MLP neurons of a small language model. Each row is named by its layer, matrix (down: output weights) and neuron, and shows model dimensions 256-351. Each number is 128 + 32 x the weight over its row's rms, rounded and kept within 0 to 255. Numbers have three digits each. A neuron's up and down rows have the sign that makes its largest values positive.
A block is one neuron, or neurons of one layer that tend to fire together. After each block is what it responds to, as a language model described it from the Wikipedia text at the highest values.

L9.down404:116120121131107167104116122173122143194122112105179152115138107106144121184094153175139121140120112109158057148107162121163110115111168154084100106123111091140179156139129133142154116109092084086152190178122104183120129117097158137122089118091127169091094126145082148135113117147135112046
L9.down1348:153111069127136086084149114187145194125156169138133108114136122087076111068149183111180117185113117120131119127115130131149139145144144194160088102129139091135158031178136158091107102142243112116150144162091161156099173136120094118170107155134091087153083159089092167114147128211113125131
Description: Example-introducing connectives. Words that introduce specific examples or a subset of something just mentioned, such as particularly, such as, especially, including, or a colon before a list.

L7.down55:159160164134150118155102108092136147109130093123150161159164109115119101154179108152145125120133088119156136103126089132111084111118090135136122152143109195134145098151074142135114079150104119115165110160115135120175105138154173133136188119146050158185133095078124071079101145123124184118
L7.down340:141101091174112149158137138121162130139202116118106098113157119106160179146090122082023119083136169130094090137105155118146099144133129143100132086151039153093114111097120192115146082063104138124133087119156168110165116093092134091148137119116204113146177144157124113080183094159108140129
L7.down347:102109131155071151101140114161122143101164122176144116133117046125147121137151172209216058117091109114080072083120116115123206180092146137143132102106146043142129160087178154105088096119105060176185124105124087122145095127134197196171120110082086171129152130130192132194109088195141088075
L7.down396:157131105170107089177083125106144134078171191202126095102147095158142104116080082160137151121137162071150093142120114171160133142106043038126159153135198139185111123075102103120092150070060112099061050165156076111155134126063159169086151133102112100173082176127170097156126122157122081123
L7.down826:091208088146209081160067168129153167154062145157115099136105139117178099151099128126143147131070108159097143068146165121126121119136127162133133148134133182106188154088085112132083130075147140100172132105112116114185111127136159121154158124124134156096161154137147106162102149144161137091
L7.down918:167134137197148134097095121162138125156189058093181130166061121159156141161100146133128109106124142169098121134136095161089159176129171108154161123079124117111109164071100136137151135148088131117103134103093117150097092131099153101116140155144103074095114110134156112150105057066121098112
L7.down969:102097141083111103131082097106180110108096170146111097154139123097117099092180074145093126148164104151093114100122115135142101058126164155126137183166129149107180122103179103138096114062179112082127153163136081077148117123123090128078181155099092118147058087130112161185148107150140130096
L7.down1478:106125134131110152137101101123126149161149098098139147087163166182170086178163149117106188148151131129178153079114110131157157210116126134139159130135097127137051134091165158114119057161143063186150107173183200129159095137149172144165130087108105131107147087114129129127110119137162101079
Description: After-name biography slot. Tokens right after a person's full name, mostly the parenthesis opening birth details in biography leads (Herzog (, Sims (born); also birth-year digits, name pieces, and parent or spouse words.

L7.down5:059151118121163154126107058087132122105147112047148132144191117140101143125147132104148150084110188123087135141135112175107080069182162130159073132089124123129097118069168114109122105122128168106063118121113107135139111092072122151146148092099126172116139110112171160086171139137143112146
L7.down100:179117114111136118112156164079156133101132098092197112125116065126032136155164083110089165142092165148194102117066109137117091116051188153076140084109133143175098151124154128105169080139118113146093104157151150174131086093119091148104073167114172194115118108152154149101106102108110140151
L7.down239:131148136164170133182102148126114184130181197126137126194114128190158161133158125132158121108068113091165149163178095103163126115104157147151139111174110174193121174128095138134144107163131185193109168095114116161125148145105113078132083145121190128134091094160097096127128128111119146155
L7.down248:167141100138137181106118170032104097123157147134158120103093151135174132139142129173152109140065119222140120102152138087160144119123133206154189138140129074148114157139081104143102143147104134122175144133110147163106165100164115196113115099095193111159119089123121068163151109139139142174
L7.down1043:124121187097157101138034131056071145179153136109131115168155129138096177045114158152133104154148105081153139141100235149088077107145131170158117137132117114181090069173068149129145096123128124129122124147126061083176114154148126172124110144139166173167181135134115124164128137161109204180
L7.down1119:214150130124117111159088130107085144120103096121143147156161103129158124102094089075162104137111144117164095090121161089082072097159104120157157126153072063064147204068063101155167104141167135135111214119143080132118091158150172105061104092119116153109140155149092116140060179159171128171
L7.down1276:112140152101098128102151179103099098196079114124105089147128104114126091112144118129126167119158124103130150122079157096154132156140112158161128153114070084161074190129083107138146147095187140104115179120120080118142076038092111176130076130208128096125087139101120127128095092116110164162
L7.down1521:136095087144181169105196134099109135189147087110098166146135108140103103160132114081142111151142187171132097082123115153129080082078057163118120080107126155085108000155082093107104117167089166112125171151110156177142110124126115115114150153057122141127102083138100109118160077107159159092
Description: Relational verbs needing complements. Verbs and verb endings that take an object or complement next, often causal links like led (to), allowed, served (as), suggesting that.

L7.down85:129174121204160166109183142100115104131151089113151124150117137064082122138077166122167128143132117171151121155099041120084117091155183166163146111117130131109163147140115120143167142134133131122119141138075100173108104229152131136086195110132097086122173130195172097123123151119180177176
L7.down476:161136156155157054121134033072147077135116150048116149119159098120134158124107081141094153117127153142110140119145121121114148118111126146171117182096131131142125185117148097134107131116108112107092137142135178133143158183150167172114109132084123081118154137153133106144137138157177142108
L7.down503:109217174135168118062131103105136120142132182095091182129159122077132110109145129135131101171105115067133139156128156137163118105092094075097155110160168179137124122188145162108104139123208112123126143148166126209103191120112113203094125052095148088176150130096133104134127089092142114136
L7.down549:113107110185186123096126105168130142038113082127117109192164137151096100164160128071085156129073177164134124131110130109084124107111050105157098146058154156151153089109151087137207128111103124152142071178154121125119086099143106113102110105140123171166091095034159113128176114134118133129
L7.down576:129107088145161120163086107185109113139153039091173161104176109150151122055080165187125123160112123118156123128137111167142135112119088090155103154135138083126119099127095185173126061147091099181135141109059151112116098072083179075172094153083115145081147066122169128149074129130151143135
L7.down704:137105140080122144131091083108150177109097100199177085124111150142143126092115157060115150112114143136149124098140102061063084124144084158086110106151134132111157138148141118169153118085131096099098122111171146139152132154190166115109094126097160183183105129107173102091110090093089123114
L7.down998:134163109139168161182185165126107088152094131139147039120130158170136079092134173182135092093113141111166171181139126155075049114168200098145164121133117123107149136145090125116088163098054164118161115088142080137113117130138160149143193092138147140134106110105130134116131159131079169136
L7.down1274:164156074097142190153187137168114135080169142064037125144147140123105075117065182112174185082145097147131089119143142104112150155056143100161158142083172190097066198109147151110121101115134158160124156160088143133140160163100186045098146043183104088171084092192157110129114082111136078142
Description: Mid-word name fragments. Word-internal pieces inside proper names, mostly Spanish/Portuguese surnames and places, like Martí-ne-z, Gonzá-le-z, Timiș-o-ara; also the hyphen in post-.

L9.down410:090146126104153167103140133121109081104117115145121097145153180142103108159146160112171185096142167117120128079112126083174077124163142100107134127142106166143067147130110085147112194159208135106133147190113147175109154132156132139140175130192127075122074135103114121105173057122100121152
L9.down640:126115140124145122104050095177167131095070115069125149137137120142128127148139179131181140153096170087133144144096140086113159144090149158108139167172133087122144165171164133135069095142083155155107129179147110177077122105067120126122177178127122093170182132061133115206159086183122102113
Description: Possessive apostrophe. The apostrophe in possessive 's after nouns and names, as in ship's, league's, father's; weak on other word-internal pieces and punctuation.

L9.down254:119137118170216121101111074157102229117138141187109117106104114069192093077140121130101172118127144107105101157117093098119140136150202104122171102140077143126138128075135111152083100138131172121133086112120120227137122088137158153125119115142132145138166202138156117147133106127145098175
L9.down1371:131122164205184138133158132139148049195121144139110166172146128163037076118170167153137110104194125127138167140121114067187106136124150080086134114129091124114099130149094121141064122073131145140101179128083152156154088131162165088136159151177121089188118112127158087114117099166072047126
Description: Biographical family details. Tokens in early-life or family passages of biographies, e.g. young-est son, eld-est daughter, had (no children), family, raised; weaker scattered hits elsewhere.

L7.down24:109147129124129136116051115120160130117097134145101120116114121163064141132119136078159143175123113075026099161172048042179112151134147162175127087141166149150092138108129157109118120117153101183122131132095161128108148155196130177158110078096173112127082102085094130146127106129156138152
L7.down392:179056162129152116120093148176160146190136052134149109180128151141202152102109161146196160063095114089128134157124171089103213113147136163113103144170101132100097135105155094118175044161149163146155116135180136122119116130126062143126129166155132156121115152166150117171119097144110110057
L7.down870:117098112089118126163110169148100153159084153136147103140121125179135198059121095128171202121122142136105105139113150100174206123147097099121145104118067063157076135136100136150150169053147109150105201153100096158093148145164086145130183140152079112134154149149158171142127104188123148119
L7.down987:116125045123160124147144095081115137126117119104122108174103136104121109106078052132101192084173102120142149118145069145117129144113176120152163177120157124157125182102163155146131151152115150113143103188144091098160129155126161162114166126143138112172087150128108099116113160157146044124
L7.down1042:124142100134046128115162131119097133111185104176147102130102125142105092102147077181193103190148145087174103183115170165118145118178060088137135092130202095148132106175086116171101145132102026144174096147170069139085104148152129137088140126149131073056082121130180155066138103138129150140
L7.down1123:125082110166196153115096102136109141173135127178157111091097092117141079155134085086096081107105124115101078055129086142168148117197173159146181133149154108131112133107151145123177144116153116124137114091118183154187113144077118114109187136091164149099174102115090133090126086116102058165
L7.down1348:139107107136172143153119137126117133132142094150125150098092126141125098173118071142124138128163110126178095131090134100140093093138127099154138118125111152157103169167063101118123129112166190166137110168136101101102123123126088080135112115122064106136173183112124080143153092075150129085
L7.down1360:142109133098137131148164088131126147193112116123106065165089171124136083130163101113127109089087149108152121107147076093114115144157114116137118119144148163130102138163183180122104199145127144125173112171095177155147136188094131158036106154115105151176119113125105121182129078085151072190
Description: Numeric table cell delimiters. Closing parentheses, pipes, spaces and digits after small numbers in stats tables and career lists, e.g. the ")" in "/ 0 / (0)" or "| 2 |".

L7.down119:137102145142146119083141192150088133107051124159124125125136111121114138160159108154143150161143102097090121083153086093136145124146145137175143159111082140150112124177146143130137182133158188135134174123127078091172177128192165171178125065123136145150101177134169131149093083158171155153
L7.down353:117178197079143131176072113102072174122110130126123063134159170117100115128115172146137106177139109136147101144038117120144136072150100186088088134141117084116152127092184135190140062133173209135152160112148114114106116156136125178101083110177207126127129161125077109159142214128092131125
L7.down533:175166061168132157138130066180112149116101085101155038118084128130134115161124145072157087165102079153110118172114148128149071118126111105135137127158134115177046076089157110088144129135069106116110089175150082201061139158111135157150120186099101107157099104086121116120083171090109131088
L7.down650:153138042179144105139136133150114117149068085081125139184138137115107141156140144107121183129132123119157089134062175130163173158112160124151113185138140114132152112210121112173130111042173099162043093118102125140124147119123162110086099140136120176122190136148131125082119206150107156119
L7.down734:086147119097146138071101113166172197126089145165127053140121131150101103166088112106115154124120130147180071118114116113120044131147136097115191102127133097079138116075171127130155077127124135110102122184107120095139101136134092151185198173105116137124116141119130135128099155202128134082
L7.down818:193139101140154165118114112090104114086152161168122133118107131095124114216149158125127119129089062149139127177124100099193068065107111130052139189144147097154141108144142079162143099124122208095083123114094148105135127134124132136142164182113091142145146136107157095091153117107139105161
L7.down936:157147149153168076120148091201187171166084111110152114122131158217079156146136096112111152172084175089102130114130114179161170155172181131159109172183134093115132134141166123125154114099114178132134144148059178115159149157131131111154195113087128145147073143100107142126069125119132171118
L7.down1189:124145085109134121151088097142143140115113124141099117167131162117144150071116096062066124174088094152190130116081137140148154115175161114118124148073144107097150120139148136119194075041089153114095154138134158115172120090131139125138123125171084122124101144128107138092090203151111121090
Description: List-introducing punctuation. Colons, commas, including, such as, and and that come just before a named item or list is given, e.g. "named after the five elements:", "several reasons:", "challenges, including".

L8.down194:115101059158165120109076122144131142112132088132158185136153120127117080152162160152153136143120061066104146164155076167098109120094134086124149095022147094084149146074148101141119122149116124122115089153116101141125148099141184117081149116124131138096141107180150145136114132160165149139
L8.down662:166089113104150127094143130131140079111168121140162103123094105123142094131116113144081117141108172182133084113075146090125148135085149138097140118120153135044114127051085118152103118163118068119222161151143124122182119126082155130108120091136100154107120127101152080122156088162099140111
L8.down1126:072178174091144137110121099113143161080135141126125117147124099129130188088097044051166084190159092119091125088169096083094143175134122082081150094116143123100100158044122078148081165117168147098141182101160100190110130171078146169133150118148131132136124153153124124062187082146153104140
L8.down1350:064148145081141115165167137109098118181125140137143171086119085064140075118063111104111086146124141101081150107119134090081152125071133100113113132127143143122114111114173078057103148147118082120122133132158070175113109118121148136145092142121119121096211095132077148130129134120102104066
Description: Mid-word name fragments. Subword pieces inside multi-token proper names, mostly foreign personal names, often after Al/Abd, such as Abdel-az-iz, Al-ess-andro, Ale-ks-andr.

L9.down1068:140151131152144127093083129086127102147125153075061136136094133135105130111129149118132135103080079125142151106149159139119177146127182086130122115118088141188123066111144173120128164138075107155130103142097099182102151180095104125125107120155142161110127108133119119095139106168151120157
L9.down1139:138152115097124129097063128134034112165105104139086121116059146086147090165119087088086193121133135141119122132064048061153126159132139086135163159076128145131057112132118121105104125177143087087121130134069133201133162149117166162118168135163144133139096117088152100125178151184104103126
Description: Arabic name word-pieces. Mid-word pieces inside transliterated Arabic and other foreign proper names, often after al-/el-, e.g. Al-J-ay-zani, Sharm El She-ikh, al-H-aw-i.

L8.down264:085115115055139146117097085107078110112152150176134147111157168103132099120100134082108140132184124148110099160110188104137205118132137167186072096144087162151128135137103119148095087113109145075077168113093145098153150149221205170104109116151123121194152176135138156190135146081130184212
L8.down908:132216110099133125149101090128073117153079116112090134119176150079126208239203164095123135104123102115111120168194081173154166173094144139137103119149110129047099134098137065186135115180122144125064141144077144090083079159123154133142069073215105174115051064117117121131134156063181088108
L8.down1342:131081107183183120118084089150062103108124079076133129184104191126125215102096114129159142143123053160110180134155156099155109130142115099174134144094091131080123106137137102136159098078120087104132151140098096114155163141151060103117089088128109104157134123089110120137137149110125138212
L8.down1386:097121089123109107158080059084125146118104109129123125156156168099159112139141136166140100095121165085129146146142144107164128147156148119115121124150092167178054090101106079113099067115149120118097106141117110111125185118126147112102084137088110120085059122113179147116113124138114161115
Description: City name endings. The token that finishes a city or town name, often its last word piece, as in Savannah, Modena, Mogadishu, or whole names like Paris, Dallas, York after in.

L8.down84:150147137125152103144098092059151141135111156124126139130151099133206160127110140092148151160147151131130169142155172154113135146079134077159103132145118124115186097129120157076147201144097118070104143102109097090116147125153116110086108166114109176144097165180144165172192139176132129139
L8.down612:111129161091070142143099139125165118125149097163168189108149126113150082120159087139146159159171175104153122098127132101141160160178156123134127146099117122139061113152128148123188193084127093148125153181077142150154160161107135137151052106126087106099112152111174094180112081118126141104
L8.down1088:173114123159145170118115098126138142152149154168147112098158112127140096099090083147116162169143120096145089105078093121138122131061157155168182057121204123147169122152134137174115092184113139167089164139171106154132093164080114202202142164145179146159159075126108125155140156164091093130
L8.down1147:118150118077105119118114122101163112133036135072144101118126122173126079111154117106161167077121126145165143140134129162111122089132101145162098079146091134133155150089129166157184149102154070174148141125101194139118113094142111138135170103162065134145114115095104134150119057134109124140
Description: Abstract head nouns. Final token of abstract nouns naming a quality, need or property, often followed by "of" or "for": character, courage, importance, demand, personality.

L7.down42:138144099174162071118143110117162146143115150123156210191105091122152131127081119085170127175106125104155159121158198134116134154113162142078153075111098114122161078164147164142149139152123123111113140140149156179081112159076133184117115126086129092122093129067152138134115165154170155151
L7.down137:127094139093138100134110090153118186099127112115118094157149138142120066136098126116107112077169107093171156115126113137131130104135162187084123093107170172145100151115139070111056150103098135077153211144057101072097120183123132159159160083225113067077131155173135159124117160166071158142
L7.down473:128097102155167094163088137141106109143175088070155079124159193120073139087163111170141117107130113129094175129161120181141118103132163111153075137120124125115119138086108124167095085138160116050091188113139159078129170152087120134142120145163109182091179126144087141141080130125098188123
L7.down699:117112161107097094123076094103095088146133152127127120155183190168118150135108154165171073121174099052108099118091175113099111111106161163173041114132119133158105130158083073165154162131072088142138156111106098100178146134157110093113129169058112201130152079154099134115131125042168149201
L7.down764:121096091106145117135096095072120123161173173073112059164177139051078139121128112127089122113114186138179116168122173138133126107122172143164081069093096139151120131084081078117127136124179116083141109107139149119113084166163157160115139114194163096122116073132147098135130140160080117123
L7.down773:114146073162046161183196132042166074109075091138119160122119157102106107138063151143110132058096124117152183130136087091162109096124145077177159115103153155123198071108147122129118111120068184104154105074160147129102119058136129102138122137157130101123121100116174102060144091138145148166
L7.down1212:134096154153128114210157070123089122162094069107153072120134207120136174166173193146133095112119160161086176151176121141163120084140165132136025097140087116161067107156155054149084150154135052114129116139175144088117103130158116145166155137169125140122119155110087175175078109078161156075
L7.down1354:136119126121161129189101102160101151140111074072122145159091155092164099124109164119091142169119131124115090173168105128110141157139097110168112115084115138115080179086135060142049130111104134112074110086085100040115162153126126106130083092175089149175153136146103139167135133122114129135
Description: Place-name final pieces. Final word-piece completing a city, region or country name, often in tables or after "in", e.g. Seoul, Zagreb, Beijing, Stockholm.

L8.down94:176119116152135126169072131102127084119103152172121176099144112116159112195137128062109130088206112072076125101074189047138149109141140154124165137121130145082110151163114179090159131091110172138146132050129139163121078143149115100127161112057162129143145104173157154149167073183126095099
L8.down161:106095146116132134145105133160141143095070145158170194162137114103160113124121088149148148067093114209110156083132091134072086135128074096201137076108086097142072114100110136137167129109163111119160137179130121136118115157128122140094162056111121105140090074134131135139172159151172107118
L8.down1137:155108123136165108114110070083124122134186143153127140149161166136099149135070112157136117155117111058111147110142123152120067144113171130208137154156125119081103202135084100124146057119135141100121092161130067106115147148135164131081079119147109099137208245108189157113154120133088136091
L8.down1338:110156147089090168124111076140147093147159130133148108132140112138119156092122126131057137112145081100143093090128148094159110026125119122164073138137134195091118114132131126129112151108122068146129133133117084114130149122074153099079098190134103101191059149165107172049202135108078119166
Description: Birth-order kinship predicates. Words after "he was" in biographies naming a person's family position, such as the, youngest, fourth, third, younger (son/child/brother of), plus early-life "was".

L8.down274:154153161096125141085112167132105131117171156135153128144142162130134137130208113117143159065155089177112113114107102131148175094150111104114158135127135156146111112138098133100149126132183081148117136105122113184151116142069151096109113112156183091131111122141057095139136171129183110069
L8.down716:168186136137081147154111108130113112131102083147203142123138144087095132166134159123125069162082132100174135061155143131113105100094133135132082148148178146089095138061128124101152087161106074118102116119088093165094150123126133149157133148131094148129106118153104072117126166149126123141
L8.down1239:096130084160173139076164172156172162161106166130090096135179185118150120163118080064121128199134119157162110093099119100158080118113090164170084101155073132143149090134149154151105140114180190139149132134135185122113130150132121134186105122117211101144171139110118113067115137108148116098
L8.down1301:170116136130146158159168174104154150109176103132166110166074127101191157098131095113146141150073098105133132169145131114158211132163147141083094124128119071102135161104111127172113189152092147100114159106127159143095210141173103136139169150089041172102073153104164087178092081188163137122
Description: Such-as introducer. Mostly "such" in "X such as …" after a plural noun, plus tokens that come just before names or examples, like words, band, regard, "G".

L9.down657:094150123117115115123137137087121127107068105160055158180128157099192137136092121135142158089139140141155130116142133137217126107087148066135065125143105071142101171107111128063160103125188127146087152143142151151154098066129181135141122171139110158096141221116140151138125123078131134113
L9.down737:153112164187166116152151127100135152164155119114105144160076126106098140168161083157151077162109092122227159139149105099079088150097128111151134126135137182119161160095107095126118104125093106134112109139079111167159115093158105158140131114127122085123127116112123121128100144151118085133
Description: Name-internal prefixes and hyphens. Surname prefixes that begin a multi-part name, such as De, Mc, Le, La and Mac (DeLeon, McQueen), plus hyphens joining name parts (Harley-Davidson, Guildford-Midland).

L9.down96:113159107092140121083109114133128092122095109126118141076097135049103120136148124125103144014068121170136122150139102091118120129114151092169116149100148182119192136161132170135131115142101110111125152139113100118120124114093125121075138151127074122148065021086079167141102125132135146117
L9.down826:082107142099150094183088100185155112128095129070113100095121120170140136123133132174102143109132138081111104112176116119190164111094143166146152177175103111178111085109141068140125070088134150041103071141125135143127121141138192084156151112039141160132112104155146158148128139098109186116
Description: Place and date endings. Final token of a place name or year that closes a location/date field, often before a comma or table bar, e.g. Paris, Tur-in, Zagre-b, 2007.

L7.down71:084168183069153155108103150143199132130152145115058150103160108139087099090059105133199108097112160096111108115130142118110125094121171131159153105132182149115104139106093149108081194105137108206053175134106070089160151067149175117093105159076157099146112116147144128112146135098117122131
L7.down217:085140117159098128073166134045108108112165147126131178067139063128158103097169126131156096136114173091138077123183112105135114127041094138098075128130161180118100144121098133126056099079148149158091178138112107095109119080120138134119152100159138187173135109162155150091133101140167132083
L7.down622:154173113091136086119113112128141132086189086144133076163190121134123176107093126123148173096051158105101120105082132127150128156138172151121131117168125182164146140136059111136121123174096150074109130135105127151134095181187093145086122143094157155139121087128132156140193116165121135099
L7.down667:167132144123145156134121105141150150095077094118097116138078172150160160162099146134102108186107159050153062146139069134161137170099167110097116104121136160056159060082111175167124190140089111111117141124122141120129179153113094118096123119163103138150139130107153125117173148103149083085
L7.down1028:150173114052138101076152153102123062145154145128102159083155107147070067168142037149128095121141088126104100170084153107131077122093043128121092078182127147079174102094059103201135127125177114176121125114120175113107171068146167116151176093135107070128131140140088123132130108138151129140
L7.down1097:187110137160147096110138131179128058062131153162155153087168118140206127130169153147148150101157153126151143150120029114161151137109118126110112100098133175130102137100113060143147073128086097110149112086072047171119137159077132120092153183152130093094078138177141143133152144165161092139
L7.down1188:140174107131098157177136130136103152134134191109116112071110113139125072113170131128088061123148141127235135113125144087158092144100085131117095042151150097121133161131089162175134112148132143162096137134135143133092138150079135118069128106172109123154156090134191113074110121147096071134
L7.down1408:130150115087099139111153163107135134104080147141122187148116141126134071106137132085096100091090166104130100146174132180056137177099133159070117139154126150156116129187189135085164150086177148156119112139104118059118114108128113072067084125147149129130138156114103128096087104106114139137
Description: Tax word piece. The "ax"/"tax" piece in taxonomy, taxi, tax credits and taxation, plus weaker mid-word pieces like -ically, -ial, -ely and nouns like Civil or policy.

L9.down115:127146116180163116154118114121111065100135128111158153128063208148110125128126150098113156102157144121081187101140119191125170192089151187105121139080117138156214141152159104124118139094136133103153127189139128098086162122130144083139129131177164145166118093146151101097134097140138190142
L9.down913:129127124081144066098075119136153079153151098164146134131131140120159181135135135139090118186164149157121134126097146123109082099168107200144188115175130109122108151165140154168122134079190092108169189126097134162114126106102153106153136110111041173106055094126137138088159121110182150098
Description: Public and civic modifiers. Adjectives or nouns naming the public, civic or political sphere, usually before a head noun, such as public health, civil hospital, political life, local government.

L9.down101:126183121146080089159179064129153175125161123115076144073137168121125147093062181152129162141221187080118102166114100148098101132121118122108137126074138157132107142109094114153176118108070143088174093159106139126091116115090151156171126128126096186097141130151117155095160088102098181180
L9.down1249:164192089127106116115180095143097132160161123099107066085122091135132093164110100139155166152201134180102089135079068177161113106190104114051113132096105109099131134162139141077143148126126147091150181155119151130134191146098148108116109113142075121144161145137121088154146128146087117227
Description: Sports stat zeros, titles' "of". Fires mainly on table cells before a zero in football career-stat tables, like | 0 or / (0); also "of" in titles such as Palatine of Hungary.

L8.down334:145153118076082139068080181120120200117181131147148127163164173064109090116134147173079135109145114106204107148085143144095096154117097129097109124150096059146076094129119165121137149099138068143152150126082090111080169132144076186137100097157075045139111132170076100103166113134098137135
L8.down791:141153127137118136173116133129134110152184115126047122214123114182128152116147150171109121134124056131180115059078137113137123159115062116192103115115084117074140167121181165185084157138099163098136084140143100155127144148194140122184159155140203106128165083088132035131137164162073118108
L8.down1331:152132182123140150104104165151158136172168034151142090150098131140113117178147154131073173137138160117160130153115167153194161170116125107096135172139150187148096156133146116146179110132126191119056092075120130140124154139143124112105168107145155087125106122149123163102082119224106135091
L8.down1387:143139171143110151112185153170184096104104123137118103121075134117144054163113171134110113078164084180098081105086176096100195113141121216152121067208130116170164137146122090119166195151169042156108181073121175153105135136124106118117154156098147107088142173086148132123118127130087122178
Description: Football stats table separators. Separators, spaces and header cells in football career or season tables (years before a loan arrow, | and / cells), plus "footballer" in name lists.

L8.down418:112135117135132088146108152118072114118146171060142148143099080120106124103129159086158077103064088151103116171143153096146142117151130158120179071119070115201086136118086148161130134117156087151114141089128056109113058132128128049144091138119093076139183144146121134107116093173140075120
L8.down821:124113133135169134166149151088099174139124122132094117131164158131147131160175113108147131131126117167164121094141123115152077073072113127128103169132110098123131150134131103180110113140141143147117136098068121023149116166119127132146126121143158135095159096091129081165151173079139139137
L8.down1184:086091138104134130129104137129143152196147122104185076150162119151103107124128174192194107184154103131122082166095116102169154122127136182191129108136165137154127129106097138161202094154092117118152193127082117073113065165107090125128100099142171133115115179153089095138137129187169149125
L8.down1257:145192099073091098199109139149100126125104182144183135152115124194162178110166134181069141242148111095106091152099178163154083138105133127140136100100114124162069151197139163142142074110122112089088138113125154170105188149153080121194118162158122167093109147089136190117098116113106175137
Description: Main verb tokens. Main verbs right after their subject or an auxiliary, often the ending of a split verb, strongest for argue-type verbs in scholarly claims: argued, suggests, decided, played.

L8.down115:095141136177142165125167136123107131090160090072110138164123146164113103182138136127103125167091120137149159131094131101144092130094144079117075127181110139121125212111120145127135152162144174147145062135123164158153112114143135158092162135159107169155143164141135099162092114112116098160
L8.down805:107152143136104118184090155136101129126117101173123137161132105094197115132106173112074178153144096084153118094148076105139063139138159141152145089151206124111147076144091151189108136110092174117096140120140108139078074053181079119164134127149116095139139136131071134151161158124094090146
L8.down956:111175103113139185171082160065097159132093041137096124160075159128107142160119160123115122129112198121126126152143140092066106147085111118147134111199179065113125126148117094172083107104104179068141068134100120115103174102061083155157082076136132112080103142165064169142102122126168139082
L8.down1154:081070102169121090152119160121137122144099089133079110082133126109088127067133096101109154164128157128111107095144156098112202140162123111140145132132109110041130139086141117168106155181124117169141146103093151120106125118098159097134078058158094178069126115097085120097114099105104132185
Description: Mid-word name fragments. Middle subword pieces inside proper names, mostly Spanish surnames after an accented letter (Gonzá-le-z, Herná-nd-ez, Martí-ne-z), plus other foreign or split words.